From a checkpoint of a small transformer trained on Wikipedia: width 256, 15.3M parameters.
MLP neurons of a small language model. Each row is named by its layer, matrix (up: input weights) and neuron, and shows model dimensions 144-239. Each number is 50 + 12 x the weight over its row's rms, rounded and kept within 0 to 99.
After each neuron's rows, "fires in" lists the words (lower case) most often at its 100 highest values on Wikipedia text that the model never trained on.

L2.up982:63 67 69 41 45 37 38 47 60 67 54 39 67 35 57 56 68 54 58 45 35 49 42 56 59 64 48 37 58 64 39 65 40 25 50 41 54 58 34 46 52 28 56 50 40 53 66 37 16 56 69 62 65 29 54 52 67 49 57 51 33 43 41 60 24 45 51 42 54 55 37 37 44 55 52 78 33 54 34 37 60 42 63 45 66 45 50 43 39 55 55 53 48 64 48 73
fires in: "paul", "charles", "joseph", "frankopan", "john", "robert"

L5.up529:36 69 47 54 38 43 46 58 42 61 77 51 27 54 63 44 68 36 65 24 65 33 35 57 56 60 29 76 67 45 50 56 45 64 36 62 77 53 60 58 63 67 40 58 42 60 52 53 62 64 57 57 55 53 36 35 56 47 34 46 55 62 41 59 40 46 56 60 21 53 38 32 60 65 44 50 56 54 73 44 44 52 61 53 21 57 58 37 53 47 42 50 42 58 49 58
fires in: "year", "years", "life", "cultural"

L2.up532:65 51 53 28 31 24 40 59 59 58 47 30 62 45 20 51 57 45 75 36 46 69 42 58 53 33 25 44 24 56 33 61 56 54 58 54 55 48 54 56 64 64 71 59 58 42 35 44 45 62 52 46 44 30 29 32 58 50 25 46 56 61 66 47 58 40 52 64 59 37 49 26 76 43 52 57 29 58 40 48 50 49 43 57 46 54 43 45 59 31 54 30 38 24 26 17
fires in: "ii", "i", "iii", "action", "s", "washington"

L2.up7:52 59 49 43 49 42 52 43 66 59 73 26 57 50 61 42 63 63 37 48 58 49 68 53 53 44 58 44 58 49 45 54 72 60 39 47 84 54 63 29 42 36 43 68 57 54 34 42 64 65 63 61 48 46 64 49 70 49 47 40 46 31 47 55 68 51 54 55 35 61 51 27 27 64 57 51 51 50 50 48 44 38 22 72 55 55 39 39 54 43 68 41 64 51 26 26
fires in: "united", "british", "s", "royal", "world", "national"

L2.up448:68 59 67 49 38 11 61 51 41 71 47 41 30 58 39 37 48 50 66 45 46 31 58 62 43 38 56 52 54 49 45 45 52 40 40 23 38 48 39 51 59 57 38 54 28 40 44 51 59 59 56 42 56 41 48 50 50 56 63 53 39 31 47 60 56 41 35 47 49 46 58 53 44 48 42 66 42 44 62 33 52 60 35 36 54 55 69 53 31 56 51 54 73 48 55 50
fires in: "president", "admiral", "director", "professor", "minister", "chief"

L2.up785:29 61 49 55 48 43 64 38 59 57 70 24 48 68 46 63 48 48 56 55 46 54 30 68 39 28 55 49 56 47 62 65 58 42 28 35 50 40 53 39 60 56 55 35 50 49 52 45 66 36 39 54 21 51 51 34 56 43 60 44 40 59 41 41 28 34 66 32 52 63 29 56 63 58 67 61 46 58 62 52 56 57 83 34 45 50 47 52 45 59 49 13 48 62 59 51
fires in: "may", "november", "july", "september", "october"

L11.up115:45 72 36 49 40 34 38 44 37 49 31 53 62 51 61 40 50 48 50 59 49 57 43 51 42 34 63 58 49 43 49 50 56 55 42 57 45 26 46 42 39 45 34 29 79 46 51 49 52 71 48 48 48 46 29 56 45 31 40 29 51 55 45 62 45 31 66 41 52 60 56 50 61 62 24 41 48 55 59 54 45 51 62 57 61 47 69 27 67 35 70 38 58 57 65 48
fires in: "had", "have", "has"

L3.up37:49 56 41 43 52 54 48 50 74 52 28 43 49 49 53 61 49 64 45 55 40 42 41 47 67 40 55 35 70 44 77 33 55 77 35 57 72 74 58 67 47 37 68 61 71 32 43 38 43 24 52 42 38 55 45 59 58 38 52 32 42 38 43 68 57 50 72 59 47 65 39 71 62 56 58 47 67 47 77 27 49 60 50 55 31 61 60 52 52 63 54 44 54 42 65 44
fires in: "children", "women", "age", "students", "college", "bbc"

L3.up325:48 61 65 65 53 70 50 23 56 56 34 49 58 44 55 40 62 57 48 50 40 56 58 39 44 61 39 40 39 44 60 45 42 65 59 70 38 58 63 46 55 62 19 60 52 58 65 42 46 49 59 71 53 17 65 43 46 65 59 38 45 51 38 64 63 45 67 42 45 52 58 57 46 44 50 47 54 57 55 72 45 50 35 49 43 55 55 38 43 67 41 35 36 48 40 57
fires in: "by", "at", "st", "saint", "under", "stones"

L4.up703:53 65 52 45 55 64 42 56 45 53 55 51 43 48 55 47 45 50 45 41 45 64 67 65 48 48 60 24 59 41 58 46 45 61 55 46 64 53 53 40 26 36 24 69 39 45 56 41 53 62 44 22 63 40 37 35 62 55 56 54 48 55 41 70 38 68 29 27 59 80 62 64 37 65 45 59 46 43 53 29 53 40 56 59 55 42 34 48 63 35 43 53 42 31 40 47
fires in: "with", "at", "production", "under"

L4.up568:57 42 49 55 68 26 37 41 34 75 56 56 36 51 30 58 54 40 49 60 66 53 38 47 58 35 32 59 51 58 25 46 62 27 43 31 51 54 60 57 60 59 60 30 59 57 41 48 59 60 67 35 74 55 36 59 36 39 52 34 63 49 55 68 54 53 60 45 59 65 48 56 55 35 47 61 46 37 77 34 77 67 36 32 36 57 61 37 40 62 46 42 56 39 46 48
fires in: "along", "fw", "under", "df", "over"

L3.up902:15 35 54 42 53 22 29 46 39 41 39 51 23 38 48 67 45 09 39 51 47 68 51 38 46 45 40 55 51 48 42 56 48 67 28 48 51 53 54 33 44 48 45 56 44 47 34 60 82 56 65 57 42 58 39 34 66 51 57 39 40 47 54 54 46 62 53 37 66 41 58 37 58 38 68 65 54 32 59 67 60 27 22 74 26 61 40 53 51 70 68 73 58 54 67 41
fires in: "early", "later", "late"

L3.up151:61 39 59 29 58 27 39 37 66 35 61 63 49 43 64 66 57 47 63 70 47 45 41 61 52 33 28 54 51 58 42 37 61 68 39 41 45 61 45 15 40 48 40 54 36 62 43 41 53 45 65 51 40 76 54 41 69 41 52 57 32 53 54 36 73 50 54 62 53 39 41 53 45 58 47 34 58 39 56 65 34 39 49 60 61 37 48 68 37 62 42 58 52 41 67 41
fires in: "name", "called", "named", "words", "renamed"

L6.up404:51 44 37 60 18 48 70 49 50 48 59 40 68 41 48 32 59 37 76 35 48 45 64 57 28 71 66 63 51 47 51 77 48 39 45 37 64 38 54 58 60 49 32 50 56 46 50 69 35 59 53 50 79 30 30 38 73 42 56 51 50 57 43 56 59 72 43 54 60 65 67 50 50 62 37 47 59 41 46 61 57 68 43 56 55 25 42 56 72 53 52 56 58 54 39 49
fires in: "in", "by", "at", "after", "to"

L6.up497:53 58 45 53 46 34 62 43 60 66 69 53 48 65 46 49 50 42 61 60 62 68 47 44 39 63 58 56 33 65 50 55 38 42 54 39 58 43 59 49 65 65 44 38 49 73 37 50 51 45 46 51 50 38 32 38 58 57 47 60 55 47 59 29 60 58 51 33 29 40 64 30 49 55 40 58 51 62 34 29 35 36 65 71 60 49 47 72 64 44 72 41 56 42 51 66
fires in: "in", "inpop"

L5.up492:40 32 35 56 34 45 65 37 33 41 48 47 55 36 55 14 57 42 63 31 53 59 64 39 43 63 40 53 38 46 42 59 54 41 64 52 59 42 41 70 26 39 27 60 55 45 46 47 44 44 53 53 44 52 50 50 63 56 36 37 52 64 44 40 57 56 55 46 64 52 53 72 39 30 58 59 47 51 37 59 50 51 44 42 54 32 37 32 41 87 53 44 40 63 41 64
fires in: "to", "onto", "after"

L5.up772:37 55 59 31 64 34 60 59 63 46 69 50 30 57 60 37 61 65 54 33 40 29 57 35 58 49 59 56 58 44 35 62 65 23 68 52 52 36 54 55 49 51 50 34 43 67 51 61 45 48 57 37 38 40 41 50 62 38 49 48 37 59 47 58 45 66 65 33 49 64 39 31 35 58 52 65 64 40 37 37 66 39 42 52 61 44 36 62 63 50 53 39 61 44 60 50
fires in: "however", "that", "this", "and", "although", "later"

L2.up926:39 56 64 53 45 30 41 68 70 56 54 42 51 57 61 39 47 60 64 47 38 59 54 76 54 59 31 31 45 36 46 35 48 70 42 45 65 75 43 63 44 34 53 52 71 49 58 54 54 51 62 47 44 55 52 51 68 52 27 50 35 53 74 48 51 67 40 53 56 42 49 39 48 52 64 60 41 51 43 54 53 47 38 64 49 32 39 60 61 47 37 62 57 55 35 53
fires in: "american", "british", "label", "americans"

L5.up800:50 53 58 30 52 42 53 25 42 53 61 46 57 52 32 48 55 48 39 38 44 34 50 53 56 46 54 44 65 58 33 51 67 37 62 71 49 48 36 45 14 33 46 37 42 26 54 35 20 64 77 57 51 46 39 56 52 42 48 44 40 56 51 65 44 52 62 40 47 46 56 39 43 67 50 64 47 52 55 61 39 65 59 56 66 57 37 56 55 62 75 53 53 72 16 52
fires in: "had", "at", "on", "joseph", "georgios", "who"